python train.py --num_hidden_layers=12 --num_attention_heads=3 --intermediate_size=768 --qk_norm=false --bias="all" --init_std_up=0.0253 --max_grad_norm=0.5 --dataset="wikipedia_en"
MLP neurons of a small language model. Each row is named by its layer, matrix (up: input weights) and neuron, and shows model dimensions 0-191. Each number is 128 + 24 x the weight over its row's rms, rounded and kept within 0 to 255. Numbers have three digits each.
After each neuron's rows, "fires on" lists the tokens most often at its 100 highest values on Wikipedia text that the model never trained on. A number after a token or word is its count.

L4.up74:166113139152130121092132119127114150153138108079102124099117100124136087129121127105122102095141122121134155092130159154154086141086143128131112144091116101114132145129148094123090145120161140136142146124176138111146144113166120102141074193142130122140160110116115096141139195135118139136099151139141120127115143154119136117205157151149073107159141104205121134118115140152150112136109107162126145112125129137087097112186128087124127099171139122172128142188077117144165150107108117141143135113157129122134136097127125118142123109096134111133079143129161121119133127113142115112
fires on: " |" 98

L5.up755:160123092165113154095117098129151123120115148110109167110133110129133111123116150111130090151072152164126134085161169152125136147120135106157091117124092136132078167131132122110109129097144071153118112128101145106126156129161143100118098125168126149149140113164148118169139147082126106159105125125113121094128168151153145128175143092131164119140101142115124155131136149081142122125153094117115142118085164123133121159162126139135140125115133110105191092100146124117110119181121141135107142182114143138164106126139112148101142162138162127140126077119140117139164166160140127061
fires on: "'" 35, " later" 8, " year" 8, " drama" 5, "ir" 4, " week" 4

L5.up508:115127090135113117089122088122106136127118165110106136074173144161154110139120193105099162125121142107105174123160136133121125129112138116100082095138095158117132155132139158094113152156162069107131095087120116098121117090142130125121110134153140139156125130129148117171120111134122122152115183129086128178127146144136096133125132136142122138175114137097100143069138111153116120156170115086126112129128115104120138137132137168140132124148158133179135144111125093156082162126127134128087115128132143173136156100117164097095114160140130145166139137166127174128096133145171101115
fires on: "'" 61, "N" 8, "’" 5, "P" 5

L3.up211:160116075121139085148131129136126141125146125111110138149140172109116104141118155114143113140115114144104169119145101181190093118115122120128140156099092121134078154162126105133135112160108115154129129105128127112121117109125166111078097175126072167123126134109118094152084140138133170157118092112157116110143139155144136148126114106112079139139134140102114155107146124126155107119134113139116141157175103148042152150143105124139101111126172126183129151166134124124123088124130074114153130143132129127093158097138170159117095160130117140170129122101166093121136128120127127111
fires on: " that" 94

L3.up58:149104096188157150096105118121137139108124125144105133087156148128126130131098167117137118101142166180073103124119124170101118097106112124113129118119127111139114175110185164121126076133116146123119152113151109088110141113135139091113134146121152156121202114109147127123116143145137191131123179125146098096099140133157164138134131141160113118149140149151150116096140103131147106114142134195156120113127151157115164125121117128106081126145089143107142161142156117108105136140145124096137129128119131154109113133162075090135136111102198078122146122149124104112119137106116133139
fires on: "g" 63, "f" 11, "be" 9, "per" 6, "p" 5, "ph" 5

L5.up598:134145132125146112138112105126103124118120124130101123107133128111042152110143135124082076125126105132108115110125152137136112142149096132136122149139042145122105138112139131108133109173155080131127127120122154142137077081167111124092099109163134112142130096122129132094087107116110108139077123107150168116141122184138113123144173065106138152153110143136127172128176144115190156151140133111123087135119121137125142121144141118151132089144162133150145153114136138093133137182130141176143146120132171132112121128093171115139178172108146126137135143137128129117132109151139108103
fires on: "'" 42, " as" 11, " –" 10, ":" 7

L5.up416:127085145163111104120142113095138165132154135083136104142143186141122141150173161123144160125076141107153155110130111110124090093130144132163143122063085144125126151122107168123122121076162090165130128137121133108133156133155114144130123127133135137132106137117152092130095130139123138143112089118149123150110123139128113138122132094133160111115139159126127161136090132102149122168101132163134109120147085129089155170127104130141087151124164143118137095082174093130097104199107065159129094095104183129115149143139145097144125125154146147120140099171136132131147132139128143129
fires on: "s" 62, "n" 8, "d" 7, "th" 6, "w" 5

L3.up593:139086092097111141106090132123076180113119153125140116117140161131054134163153114122101136144098140141106103089145115102137100125087111114140103173117128138155119132144107111076132138088140086139151113120153135120119123094139187128128142082101089120157157132154130084079127098123153129139116149117129123143104140133146114141120135123092139171200106103119127129131135167151142146142152119121168134092133139154145109168113128136182112162112164137099164142107183132099120135124137115109118128165151117150130116128119112104130159158171174098133114140109159143129123108128104121126
fires on: "'" 45, "\n" 44, "″" 6

L4.up586:141086160167121113128150048146137142141140140131107128125128168127127163104155112099181154077153165117107165116125116170169127122182143118109109139120120140103110118125145169129094107108128137151093154134116161136126113129134129095116121144143131121148134126116152143121093129107104136131118168141167118124145117122135129116114134131189101117140125125139160135142116110109153118102100119148150132111099145127095111130130120124097084140117111106136173126112125134081099099125132145108184115126152202134118118113115140093138155155096166103086139097175160092146135136124083200121
fires on: "n" 84, "f" 10, "b" 5

L5.up241:145110133151162171150123080133172131099129170116160150160180116127116101120108102113127057139142140104123173127152113158109135121137121104128102116141113183137100126080116112115135118144107094127095135130153142108088073122177137133138101156124112109147153142093135157138073141135161159124148119148180126126117125151111133171163118175134085109126164145148132159167152099143135112159109096119116132117157105122104143124154109121116133110085138112141124169121111118154126125143107133124143135083103144140144152124132109120144151117124176079062144145136134131121104103114100110089
fires on: " comp" 17, "exp" 10, " Comp" 9, " imp" 9, " Ref" 7, "bot" 6

L3.up699:124112124137132150131123146114169165120148138133044100138108114115130143136138122111133106070131125103108181105123155174085109123150106128106122104140104127128097162170094107090122141108108149118128124131160128102091155125146076121118090165158155156133171113127150112108146133127119139170112151138133134113123135137112109139174159101103108129157087130132142104113116112114130109110132119134127110120165084135127155139200118156133087088142145122125126138124126122145165075153148095118179155101113134125156114113159127113143140127142156137115069135116155137114092156146099193108
fires on: ")," 44, ");" 33, ")" 22

L5.up316:176125124168141123140137120111142181091173149109115124114118079137137159132114134113073110089130135144103085103134191129161107152144116128090085140141151134107137152162111138120114132081136110153147094121150143109101142139182154101112095151118116114167174148122096103107119170125151088147106119099090129135119142124124146123109150138182099152164141124181174105074121118143130188116121104155170092136108166116159101128115145132139105129137119115152163120127131135157122089108141114133138105153139127124145141099150100094123090142119149130117102128149160132109153127122110118135
fires on: " (" 35, "." 14, " |" 9, "a" 8, " in" 4, "|" 4

L3.up120:161128119176102109118129136161108148126134133058165127116123146091124155138095130108136130143107121144070146114139180135182120122115111114129134096140083106125079150219151116116106135154104105130128099128167153113114103141121155161109154128126103151115121134099140106137107127140122196189098113136146101115133122134127135130171099129114115100128143135126117135143106114120164092137112113107118132139135106106084143164157085135108122105124143106153161141196157121127112103131162084120115122142135172120104111121169152139121097159108126112145153119131142136110103133090100134126
fires on: " that" 87, " which" 13

L7.up626:094073126123123098119121125095121137143175139120124131104124130116132127115165124099157111118097189142101111143122142156112167154115140121107116140090098146122139143154100160143092111163143092126128127123151077093134115142158118125108108083129115115134182128136108169139176158109153152152115101085155116127103169132141137132154124113162157154152155114155090109110124123100115138112126138152176146091142106104087178142131124075102142123106157155121135073123159113075079115137130123111152170154110147133121116135137107139158131088114114128130119124176110086159130135147163108129
fires on: "g" 18, "di" 16, "." 15, "tion" 5, "c" 4, "d" 4

L3.up369:168092082141160124113142150099115144097107139115092126117144145089105108139125115121158108148093110168122092100086156163136114116125125119108066112138069145124132168129142141128161122154153139144144122120142122152098090114127160140104114151127085138105156111129137139085077116095149118135111127132112094136169154137139101144147140146113119147135098131164150128104159113126142164136106080158114112156159167140108113127168108155163101101106169090117095162176116157145132102121178111173168116149139120140140126065112117136124122143118146138147139154162158125126136171129123134108
fires on: " as" 35, " which" 30, " from" 15, " that" 7

L4.up37:150121143126115126069151136117118166121151144099146124120132160152142091141173145108114160139145134090089123069185118119099074145114113112101115133115144164107114122128133110098149086137119125122102123089148140157132075111128104122114097133114114149164129113147165092116148143137158145107121139116105135145115148151153142164139102144134095133174120151134118113127140150123169098109142119138192126092132159166091146135114135142141122119135144099148151141080132095109110129166108131107127156153114134161109153166146110106118144134117146101057075092116152113139117134180083151116
fires on: " \"" 100

L5.up757:141120136126097104140136079148128147120167157154132139135177163093118144183134108098103142087171136069109135107121128130151108122135120115121111144132154159106132131116141153077098067122115127118102122116128103148132171131115166113089117152132154103127171135134110158085127133094108151188097114098139126156134155146127135144120129122192117113161139107126116100108152138135125111105100107151154144141136123138096123131143141113136137118154120122117154113144110191118132063150155134116107157109145133122156124095136094141111159150114132093082155089128160134141098136136058095120
fires on: "t" 16, "f" 14, " do" 12, "do" 5, "un" 4, "ho" 4

L3.up185:180135126110109121145122091124109166110169152110117120111176096099115140168086141107125102117108101110109152135119124168111117139126119138151154127116073114112120142176119104086124167117144125084129124112161115153145137120177093091119089164179130158142146118075156139132114112130123145141090085116135096115143139146131126162158152119118111128088148133125100137114118105141135083153153092142152119108194110127127127128160120126106142108129173108122146159123140117127145080128118120104146117119114137129140172124189138149172154160139138114107090056118139146107130140149121151112
fires on: ":" 30, ";" 23, ");" 15, " of" 14, "):" 6

L5.up181:129119121148173129118154096114080121106124148115151176119117130136120167113111181093153129153106115158117124102133168145114114153136149101146090111082095113122127122130140140138106128136082092163071118082121143091125099155140094121120069128137144112134126068105135111178130119112190104150111142124152140126138215125180129108157151113146099131145113125124100107142147170102136087141154129124132145132117094126141145134150124099146116143120088114114154109113138113084133122142127146154157108168114109129125141108121161139146144148132158127128125105114158167163148156133130085103
fires on: "'" 43, "es" 6, "e" 5, " days" 4, "te" 4, "ve" 4

L9.up45:148133108158167189120150069123152141094127132124072169118152122119131117158139163134144142127109170159073156111138092131134066092143142149144086125130106180126123128116140129112130180173151111131127102120141156111131161121149144112131117124117075177096136118137128114184134143150127104110115142121145087153138120182180128153110174130183156129125121118148145130148139098128161123100123117167105114127164127120098100139118102128130104099148097107142141118098147139120102101134137121129126120119120121128114099107127168141074140139092162132122133121118094120111104157099122142096
fires on: "s" 29, " de" 13, " b" 12, "-" 6, "k" 4

L5.up761:103152118147190133109137106163111164141137152102144127126176105139146107121123161100096119143079128118121138106144135151154070147143129122152084117116100150155107131103152118156110125124123080124122067112151146105094137110139172136113120146106158137128146086137105090161107137118147134141139181127128141150140163127150119148151149125131099135157101120118121154095131120167147107118149086128179091088107107114103157133145082132142104128155120133103155128115117124090093131161093139124140109189116096128177133097082169085116146181117137127099128096127128157127128118128126126104
fires on: "'" 83, "hi" 4

L4.up717:147110106121160148110127136144187139059172158119085112143137139113146109137097097106115096150143142131128131136170110107140150132137141117106068097118107131128117109090126128126094145114126116119130132160106146148124093152188194083123126129132095139157146145115122125103088128121167146128134140115203122099151146144127125124144122170125123164149186159101114122139172107153131160147137077101128130119123057101093143121150115158124129103118129103112101125128125095122132114135173143087128136096138127135178118127172091128132155148122131105133111112147165119117132133114117144108
fires on: "qu" 21, " comp" 17, "exp" 10, " imp" 9, " Comp" 9, "lic" 6

L5.up164:127105147154114123049135104062145138124121130104131125129125150123126099155170139129138119109096165140157144114123140192159101093124127127155124146091103178159109203156105141106160124136099084159131115123159154072151102099165136172131113108121081151111123106128164097097147145160145159155146136118124103082102152123130145102146122106122151151141130137123136136122105103113145110130098133117140119097113098110107160144128119147111105136124114104131115128106199097126107109119110121100186151138122146129121157135142123106130127115134141145090169131167124094114140120157112137136
fires on: "." 33, "'" 10, "c" 9, "al" 7, "ter" 5, "s" 5

L5.up578:138113103139176159107099117138117173134140131067084129113128147121166133117134151112109123164139146160145154095148165130124112145122134108129066124117118123123120151184101150140091119115143145164096134111124130090100131121113112132071090127120122163140165140141103151141134151122139128118064141125172109102120130111134149132126144135167107134141106146132148115130090170151093120121111114160135147157109134104131118141145146124225136129133107126120166117102143136080125066161138170146118117143113158133153110136108093112137127163103142107120117100148131129100159124183121145088
fires on: "1" 85, " and" 7

L7.up508:105081097109147133155116114080118143155139134096131109159126112086112110139159162106086099147143153085132144124104142138138120121135127103142101137085111153180153135112127156146112117109161117132114083099154103107117126159118131145144133163120110102117134118103190130098158163088116151137121134150126131170122111132165132132150108143146140091122153127104106088085115134074170119201117129156143135155195108111099111149161113114122133091147121142108155117142125128123103100150147084122170127124080140130130132115099111122161110097121093166170129140135166141098119130128101148136
fires on: "ak" 23, "w" 10, "it" 8, "x" 8, "art" 8, "k" 7

L5.up123:096085137138165074133103119089119129130155135119148132105128133164120144121174128105114174115142145133086184124126154147150145144122152128150129097115134116088144109182097117151098136165101119196083103133153167138126105152130140118085136097174122141161127086086154119083113141144135156121132167121148109136128130126156149117173167137139134112120118106154133126132121127127115115121114114114126090117146105137096157102112096116106121134138110098094173118116142143091121117138166126132175133144122125141126085111141095074161124176167145094150142142137143097165138101145124160101
fires on: "n" 23, "st" 12, "th" 8, "m" 6, "ch" 5

L3.up353:167094068156124165102104115097142145110128124111111161154142146136090131170120087124117131124137108169101167102126110181159131101171135098124140128091080115150050146104152107118151127145143135160095129124156111072147108127124168098143101131083119146110116137140154090124146132147088164189101132138130072147139160148153132162145134128098071163155141135141139147104124118145160112109112117140143142149138149114084112158119109161150120094152117083141132111114134125143096114124147114142146130127115126158169120103137123142127139130103117118127119136155143140132143137116148150083
fires on: " that" 65, " there" 18, " may" 10, " not" 4

L5.up690:110094115158136149113099160131160130088166161145148158115178102096130143095089133115166101102141169111089126124125105124146113074149120100152124132127119168123066127084157176102145132128128122114118135098187121154128136136193172118095123107172103154135123102135072156147080147129135120135153135145107141106134136163141080160161116100149108173129146158125134131131120116149129121177154101118104162127096112136107136111128133137112146115121099123141170122136135098149143114140127126133133121111127155139148153130146106145140138131119151108095116139112122163168132148085111110070
fires on: " comp" 12, " ISBN" 11, "exp" 10, " part" 10, " Q" 8, "ce" 7

L5.up669:139076078128128125097103130109078126169124154093134161163144156144112159132188133127132105151094159118128111100138100141144112141160103105175119140090064134147124150115102149151148096133122129121148124113134138112151131081116088125112118151121122114141122117118157121109091131157157110127098117112109109098103127105168095127148151094118147107147116113090147120134160151173151116124085140113144083139157134128111149130169097159099119141168148142092144134107198103091100129166132110125119156143115190138122122125150134095137139129152118138140164095149114106168152116160135138137
fires on: "'" 26, "w" 9, "ur" 8, "s" 7, "or" 7, "man" 7

L9.up203:198120141183137143113118119122170145099133167140101108135111126172102138124123194139102139121160160142136144053112115143119117132124131136130128119095125137112101174124106125090162110133147103158160141131148142063136121134148119084112088131125097142139131150107124148088107115117108092166145149139126105115098153133099155107153145135106095137107104111151152113092140105167102146122101103144101123122130103139135146167174138112171153133166114107107166126093109145128163143147128098138160154127118115151128156086130112118117131122143152120124145167090151104104151116138080171116
fires on: " a" 46, " =" 13, " more" 6, ":" 5

L3.up666:129150135119149173056144103098136143135184110136105151130135128130143132122124146089111126060173121109168102104138147136161127113134157081104116139132118131119109127128145155130128133130152118159092125142158137068107093171137147125105101101128125126133113147070130154088120127171092109126108179118143106125097141106139133123150151117167123141142133095139163117115173138127127141104124130156128127133131092145161097158151109136119103130151127157149160097081123117114126122142129120135111125119111082111141147127129114076124175118113201122141118136137148117072137186096097151133
fires on: " can" 23, " Can" 9, " m" 9, " Summer" 5, " They" 5, "g" 4

L3.up416:141113163136174151106132080077156175106125126069081131108119115115141117118109136129121097100116135091089161114113135155109143116138147139112091106107111152121078149142134128142128121109119152133139160117176130080140157122167119100117103137139151141130136110101128124145133136133129167139134171159131125107116127163110140149120178120119108120124120109225125127122132146147146111155142094160132091146168134157133112139146118130077130099149121117112121129131114131138136089135163096112130138082134131134091172113165142083192146146145133134128051151143129153111126130128137154123
fires on: "%" 71, ")," 9, ");" 9, ";" 5, " •" 4

L3.up254:150111126160112141118119083104120171090153137120055121149100130133115111118125139117096127084115144128136154117127126135116130141155102127115146107133064140096116133181119116108089108109129134124122161141146143138159085111156097079102108169144143160138162121132128097104133138104159123139115114133113118124110142141124100126152148147111094136129095112142159105097168104135180133102135109139113098159163160147150121135179127160163101108164162112111130155135137121126127058173146125162177138116150140168099148107156114140133120151137145127125123106113140158112102176174117179110
fires on: ")" 41, ");" 33, ";" 21, " and" 5

L3.up283:151110123152126095122127126112108161092145093133051149114076145076120122142116160106124125098128107112078112116149103141148134143148133135130147099150081128130095134146093153136122106108159134131158115121180146128164139135150141105098123131097134173126112134116081116121125135106104115131096153137133129082093166177138147122152155118125084152148120167181133154122140129135142116126124103147114091167160110158137132138182103151148123070137128162123116153151148119132121119117137110167137146114135173149085159144141100137134096162114147081127106106129184122105156134150145121103
fires on: ";" 38, "," 27, " but" 11, "\"," 10, " which" 9, ")," 4

L3.up402:142131123186146128126133112132130141116143123131096140172130161143121144156117164115158160122104136155110154116144129139189103109119150118098098111091100114127101125172123100124156144126096149135082145121136143081074152092141159129111104152137127135115122118105092093119086113109117148164086118116151072100136138128153108137136107141113086144144151143123121146109137146154146144116125104138131121108182119136084135157144092146129083101143144084098086153176149146151105098121148111112160087107147076131126146120110158158176104149121127125127144148123165126146186158100133131106
fires on: " that" 99

L3.up708:124120136145177124128118080112127160095151120137077135151120134108155126142149156117091119077137155109125133059142137183107129106084101144142129095143082118107110071125131142123129132116138133138117115115162144135128122136109095099104110145094173146149110120106140111141122139128147125124136138122147137130118126153117144123159180116125080124153156092182075125151125155148128107107150110120128087166142137131132168126167091111117082112120129125145093140124162139098125107151149073108173142110130128166112147126165138106130125119159155125118101167120125157136111136150098207138
fires on: " He" 59, "," 30, ";" 4

L4.up734:074097125110171090113103138107163127127200143114103156101154151128111142140109158096132141069178161127114100098137139133089121114114111122156111147136139139142139139131136171159134116126131110160120094131162080102140124132129135131104137107150120156107181119117121130152136096145125181126105118118109068170174133139209163118163124094185124127108142109119115130079119148123118122148163153108119137113118121120140170127132053092098147115144124100129139123101146120126114136148138118133129137142125126111158103114134128157128129101123126111098149158112148167113146124164147122129
fires on: " No" 24, "g" 21, " no" 14, " every" 8, "d" 8, " votes" 7

L9.up608:119111135151128083139130135045156171109158160126117114174169172116118102140143154109122121133122150118111155104143143134125132092115090122116104137103109192129124120144058132113128136147102097109163134102144129083108162119153174124128141075114119115130122112172154173170146155126061149148128145138130135110123141151124135141125138110114148163167132130101116119088102137094114157132115118123174131084134120131099158145132148170163119128101136148123109163133144171117125113164133122075098147157122129162138125126165094150139122116106125121118153153140119128160104118114113093133
fires on: "|" 23, " |" 19, "a" 11, " \"" 10, "i" 4, "/" 4

L4.up563:177138139129141124144165103152169167113118118128165104105154158126087091127155136084111108102186125128115139089124112141120125099167122149137148123134135122100121171140141172126126127165138103156139117147118174149127127103129153115120115157124140149136083100086151118109140090125114125124128148095147090116127123128131153143139139099140128098104136127135140112119126101119144115114129132088185150153126178117118135147146105113151101120143104151089161129130118141093067070143166107099172178134138131111106123122108141087106110151153121106049109088138141116164134122095092138151
fires on: "c" 31, "m" 24, "b" 20, "t" 11, "n" 5, "p" 5

L5.up266:142122129147135136138107140092150161137104127112111140130110096093121106175153109113127134122120176100126110126099119128139082159102151114119142105097099106128100134161097166135132125102159092185153121090134082126132108129137116139103130117127082102118132110091207137109121114093127174109136154130168119112117162142138147141146113120139148119130141090141139103111139167140154107126114137180210124114142096096139141196161114112172126150144103155126139132119156102109129117172121115109168150129104153118111145120125086122122122121110138117147091109096145130084172113142109155146
fires on: "w" 28, "ep" 12, "ak" 5, "ed" 5

L4.up190:151130093133132148124169137103157128150151132107117122110108120105139067104108128126139140130139110158143133085137163169115127096106149125146024169075129138129135157149122142159125166120109125150106142131132098101089108127141129145144134119152135120139160134082139131121137145138111140137108136160137113134203132124113139155216150160130098152135157121143142083109123119147156144110131092180120132113117108123103104113158143139107100117150089120125141118139095139135134114101124117127145124136140151104120101115133169138142152116100193107145045118126127152114127129116139127121
fires on: "0" 34, " of" 18, " |" 13, "1" 6, "6" 5

L9.up129:159164150116126149125119123088174139177180170122116125145146127094129126094153175109118138132078149126130136138124118117135076133138139117124083111119127128119104117098102138083109134150099134090123064105100082132127114144164153127133128105146129145148131105183122123139154188158135163196064132155111101151092135185133085155132128107165115178097176154154105121096106137144166132142120112142121106119125118149118118133119130144130119108113120154107172129144139113097128122131140127107163140143106122129121117127135112117089156152116148103116114134142116122171171132150136142120
fires on: " " 33, " ex" 12, " \"" 8, " dis" 6, "-" 5

L5.up663:112103120116128114100103112104134148136142125144081113157180102091084095103132115140120104129111185114127108135124135130130135113103105139093116161122135122130132072140087129091120085160125132109099166096166109119117121131157151142114109077110069101127140117132193118107147140143125171129137159130109134137122129137127162135129136104157091124175156142168147100098138185121159147124135127108142096121128088128134154120120091134125128121104134159104106148120149153094119080159132109062135180145125109124116146161109100087152162125116146145120096133130138137153166082110109133139
fires on: "\n" 53, " “" 6, " \"" 6, "D" 6, "od" 5

L4.up92:116131110125124121122106130058159144130154127126090160163131142121110139151133190116116154099139145085146078064138096126118153132130147112145126156111066127115085126133105132135165124165168098144129121094174172140137131131178131124107096091129101127133095109107115124137137142160169129127117169131119072123142179134132147142153149125173109182162124099154147103130125117145123167098135115114125151121133143104150118132147128166156121111129106147118115121061091122132125130137121146117119142105136083142129125096144138069124119131163145100155144148143118112127102173130106128142
fires on: " can" 38, " Can" 18, " may" 15, " could" 9, " will" 6

L9.up583:153119127129148123154128096094157133089142092091078156132168183144137110138140176124094109124111128086109144085131114142136136074139140139110131169128091152095098172119136157090162125145128056144087160115137129064139142128144101117127119157130106132149170120129133127181148146166129148156122125121079112146127124173136130112124123092113125121121133125162135126119133114123185149089143073135165119117125123119107159131119094145131124104177138132136103162118108171128104115131141106089119135103137095118122159142183112143131104088140158096128122137118121116132147100127109137119
fires on: " \"" 49, " in" 11, " In" 6, " a" 5, " " 5

L5.up68:121120094130144095129141135146088131147144124126155128107166174164117135124123174117148157161104148116131140096133128158137122120115152116152071126106103138109131106115140177123139121126097139114093129107140145135125130120152182117115102111135099136128176115147111138089121111107147128140071192116165121103102148131154131141135123141150113146131142111113151188124116128157105107120105084153137137149105140125101144123157114144211121105108136151153153116160119142095125035125134141080150121123093135122146154115138127108112160143147168120091117107111157112120174109165150157102
fires on: "," 44, " of" 18, " to" 14, " and" 9, " least" 4

L5.up260:129080144135128120105130059116125147153147138079082123135117146140130166126164128100134125108071127127138155137145157139128128125147123113109139136109079121126134117119124140130126109124152091157139124107143158124103155136127117152121092127159140126145089152144176126134130140071117141107125170128151066113128143122136144145119145107164154159155093156120115177120123085161094094127105133134110139112111138144117140111148113136127123117109150116145203123136168112127075106139123148143149110149125191168108142092129115082127116110150169114081117090172113125139112081127124174098
fires on: "n" 46, "st" 10, "ent" 8, "nd" 7, "w" 4, "um" 4

L3.up322:137135096181135123126086117130124165081132145101110121142114173141103118168142157119138108150121150165070174126146118163174122108160110122110140148124122144150094150148149095110120151183134141132130125127128123077157126115151098116104125153149100188123130137121120124153120120126134135172101125124151095139124123177148143151150108120091090100098149125145089171103112106130160125097100061123135109104157110106091108148173094152134149101155121125152099123126152137113084102110182084123144146148119118151092134122152161154143105133132122103117115116110133117147147142088126103113
fires on: " that" 52, " of" 28, " about" 14, " which" 4

L5.up381:143105136150132103118126133079135144110108116144111119133133115081075135149146120132105124092126110088105132134114156126134147146122117131138130174105141101097122147168105167087142118129128117138135177131116088103112136149168111134087135099119093117131111094115202117072124109112128173118137174077161125148106148159110133144171134069112139091135152115157132131118115175154167144128124147132139123141157109152125155134139096071136131099117112145132129140135165140138133120137127085084182167121138180123124132124156127106152188133128111129144089126127129139114170134124088145138
fires on: "ed" 26, "w" 12, "d" 9, "en" 9, "nov" 5

L5.up356:156109132113129093073111140088124123108149172101143145148118096143148110109090172114093164140112116131130120117150114130120131145163144127185127155117095130125102140112129112132114113093122129132103120136152138123134146105169167160131085151124117144156105129145109095174117114149143115151092103130135120138125146136143094128140136068117118167143117157122130115121138138099091111119114128092164134106128102111096130148147045139138099128163162074111172116119135105116124133208121128169124137167077136160142115118126110149120163150161151128133129137131186134126143165175123111112
fires on: "\n" 36, "'" 9, " minutes" 7, "ing" 7, " \\" 4

L9.up224:184171107146170159099161121097140137134094121136097151142183108079124136137129167122117136119086140121121109119125098140134096095148142114113083108132101130139121137136139158132160128121138090185093108126149122100125130180127158111121110099131113167112115133136097108164095135147148122136097140133135115131131144180153125152115153130137121181126107132147136089133165143160120133103153114173146064182150134135122129161113161154130140113121123106121149113098138139096103124163160083131112117139103133094118187074135135103132111147087135100143100144150094134115143131139123177118
fires on: " " 52, "s" 12, "-" 7

L3.up464:176118144152140102083081103141130127152135073080129143127154116138085110112127137106115134112114148163097152132134156146116103080115124125106148135101138154111080181109128165084113143149141093118124105146205150102137123133170132131070134132141119144147109124152133135133130205114132117149102125123151158132089161111138142121124114111145137135117096138103111134144108080117100105115098112119119134143156099119123127145124110085114135137095143153108106134152104112118157140139146144145168117137082129134118123087156177135144132139105134121153149119130204181152155137132137147124
fires on: " /" 16, " Round" 13, " June" 12, " ft" 10, " July" 7, " Number" 6

L7.up356:124153125122161157101113122131137172105121151070112115091148165122115151137108152128115115110100121140118161115167159151122117125133098116183093127115104110115099122156165158121109147142159123169090142065114129083119124105085123121111106114135144173171116133098133112122136152148104152126103138134127128084134143121132117131131174077111091133160134118167128136131111140139136138098146104129106174130101104134127189140121117094179103137117127097104130136104133173140172114133128132105123090156111130177166152121127119067146168133107107118141087150137140158149145106141113166096
fires on: "1" 26, "2" 15, "4" 12, "7" 11, "3" 10

L7.up412:120136129130123118074121136135123143158122078113113116099150109114122084133156114103112116108162168071143142140111074157137100137110171121112107165143101095119134138139125142120108118141132134126131148144157154135101103148141108137139111151122103122156182130096163135105128162113146181174102116138149095125104127136112155171161140149143109139127108089112092110100122097148169098138161132136192158117136142106096125103170149126104114124142116158104127155163156111162123140105128123110176137108152125122192106086095152115123106082152159108118125080131118097153152111150147126142
fires on: " |" 22, "." 20, "der" 5, "er" 5

L4.up203:143113123116133122104143113122163160159138131128125145115174141131108106148169201119117128132142158087099101105139140122125081088120105111113071140125158157124132137147048110050148088172097086106134143110146127133125101126145140150138137075139120154129127097139184133156144134138133137127109121104084122156127151169151112155134110140149138131183123128135108115121177130089176132136141111127172130123169122144105135136117128155144129076137127159145148144081147117123068140154131117096111132130109131143142158131122109146124158098110160114120123114111131115138138112160119146121
fires on: " \"" 95, "\"" 5

L4.up166:110151135134128076133119072136092142102120118136136130104128196112112116149131133125115125140125152121070131105137155140132139143075112125140074088108079113132125122111144139134140134165141134122163105110158140157105123140105134120126098150103161112139112127100105118147098101129157137130095189158147132074125152160128141143188143086119084177156181138123096187148105162133143092160131134104132111146122128135124174127136110108135111110092156147087117138139152135121130083171154059131107137111131155137122122140159095096160106158130130125099137111131126118139146125121132132123
fires on: "," 64, "\"" 19, " which" 7, ":" 5

L3.up545:123126129176210125084107121114107135145164124137122155129177107164083124104137151116123092107100133117118113113122115154128135090107111107118126129091143136099111133117111146113141134141162145154112143155189144045118135095184076127099129161131086160128117094127170155125106130127128108133133139097135129126093167127152166124175168104124133128135089168141135147117144097125145150160100114163127113153111121084102135131118142088151104136142109104156121121140131121111156152158101136128167135160107162141131135082122115104130128117146141141124133150123178111094156099138110143118
fires on: " /" 54, "act" 10, " Number" 6, "ph" 6

L3.up325:137115106148124141119099086107085125113114151070096119141127128127148129163181136132100116106126108103128110092134147153131112127129132131125191118104099143151075111148149157125133137122136122124113064135154110126117115111101128117122115181135123157124147143136133116166118120118159130139087137122141122136094176159129139134151115122126124135154080124189100096106123115077158098116114127130125098108124120156125128163188101158180109080144162140138131145127133110118142096136180089139183160138116133148133134088119107102150129164153162139141144156115147175117119146144114187136
fires on: "ion" 23, ";" 12, " music" 10, "ity" 8, "y" 5, "ism" 5

L5.up39:168123144116123109107125091107116124117112142147162138087117173148075127136166136129137121136121123124130108111096083144162140127131088121164111133086081085147124138126133167090156128153108064147125128117157147129126114077138165099108122109133068132091115113132106103068111077144157166128119115102158121096159123180125094187152125127140140168145158120103107156122177177128157168150146138107165141139152105115122148128151138151141109080152131155112138127113160148100132127156119139153191139134129145120120124104145113132149111124113119145153108142129129131138129117149132109119
fires on: "\"" 81, "'" 16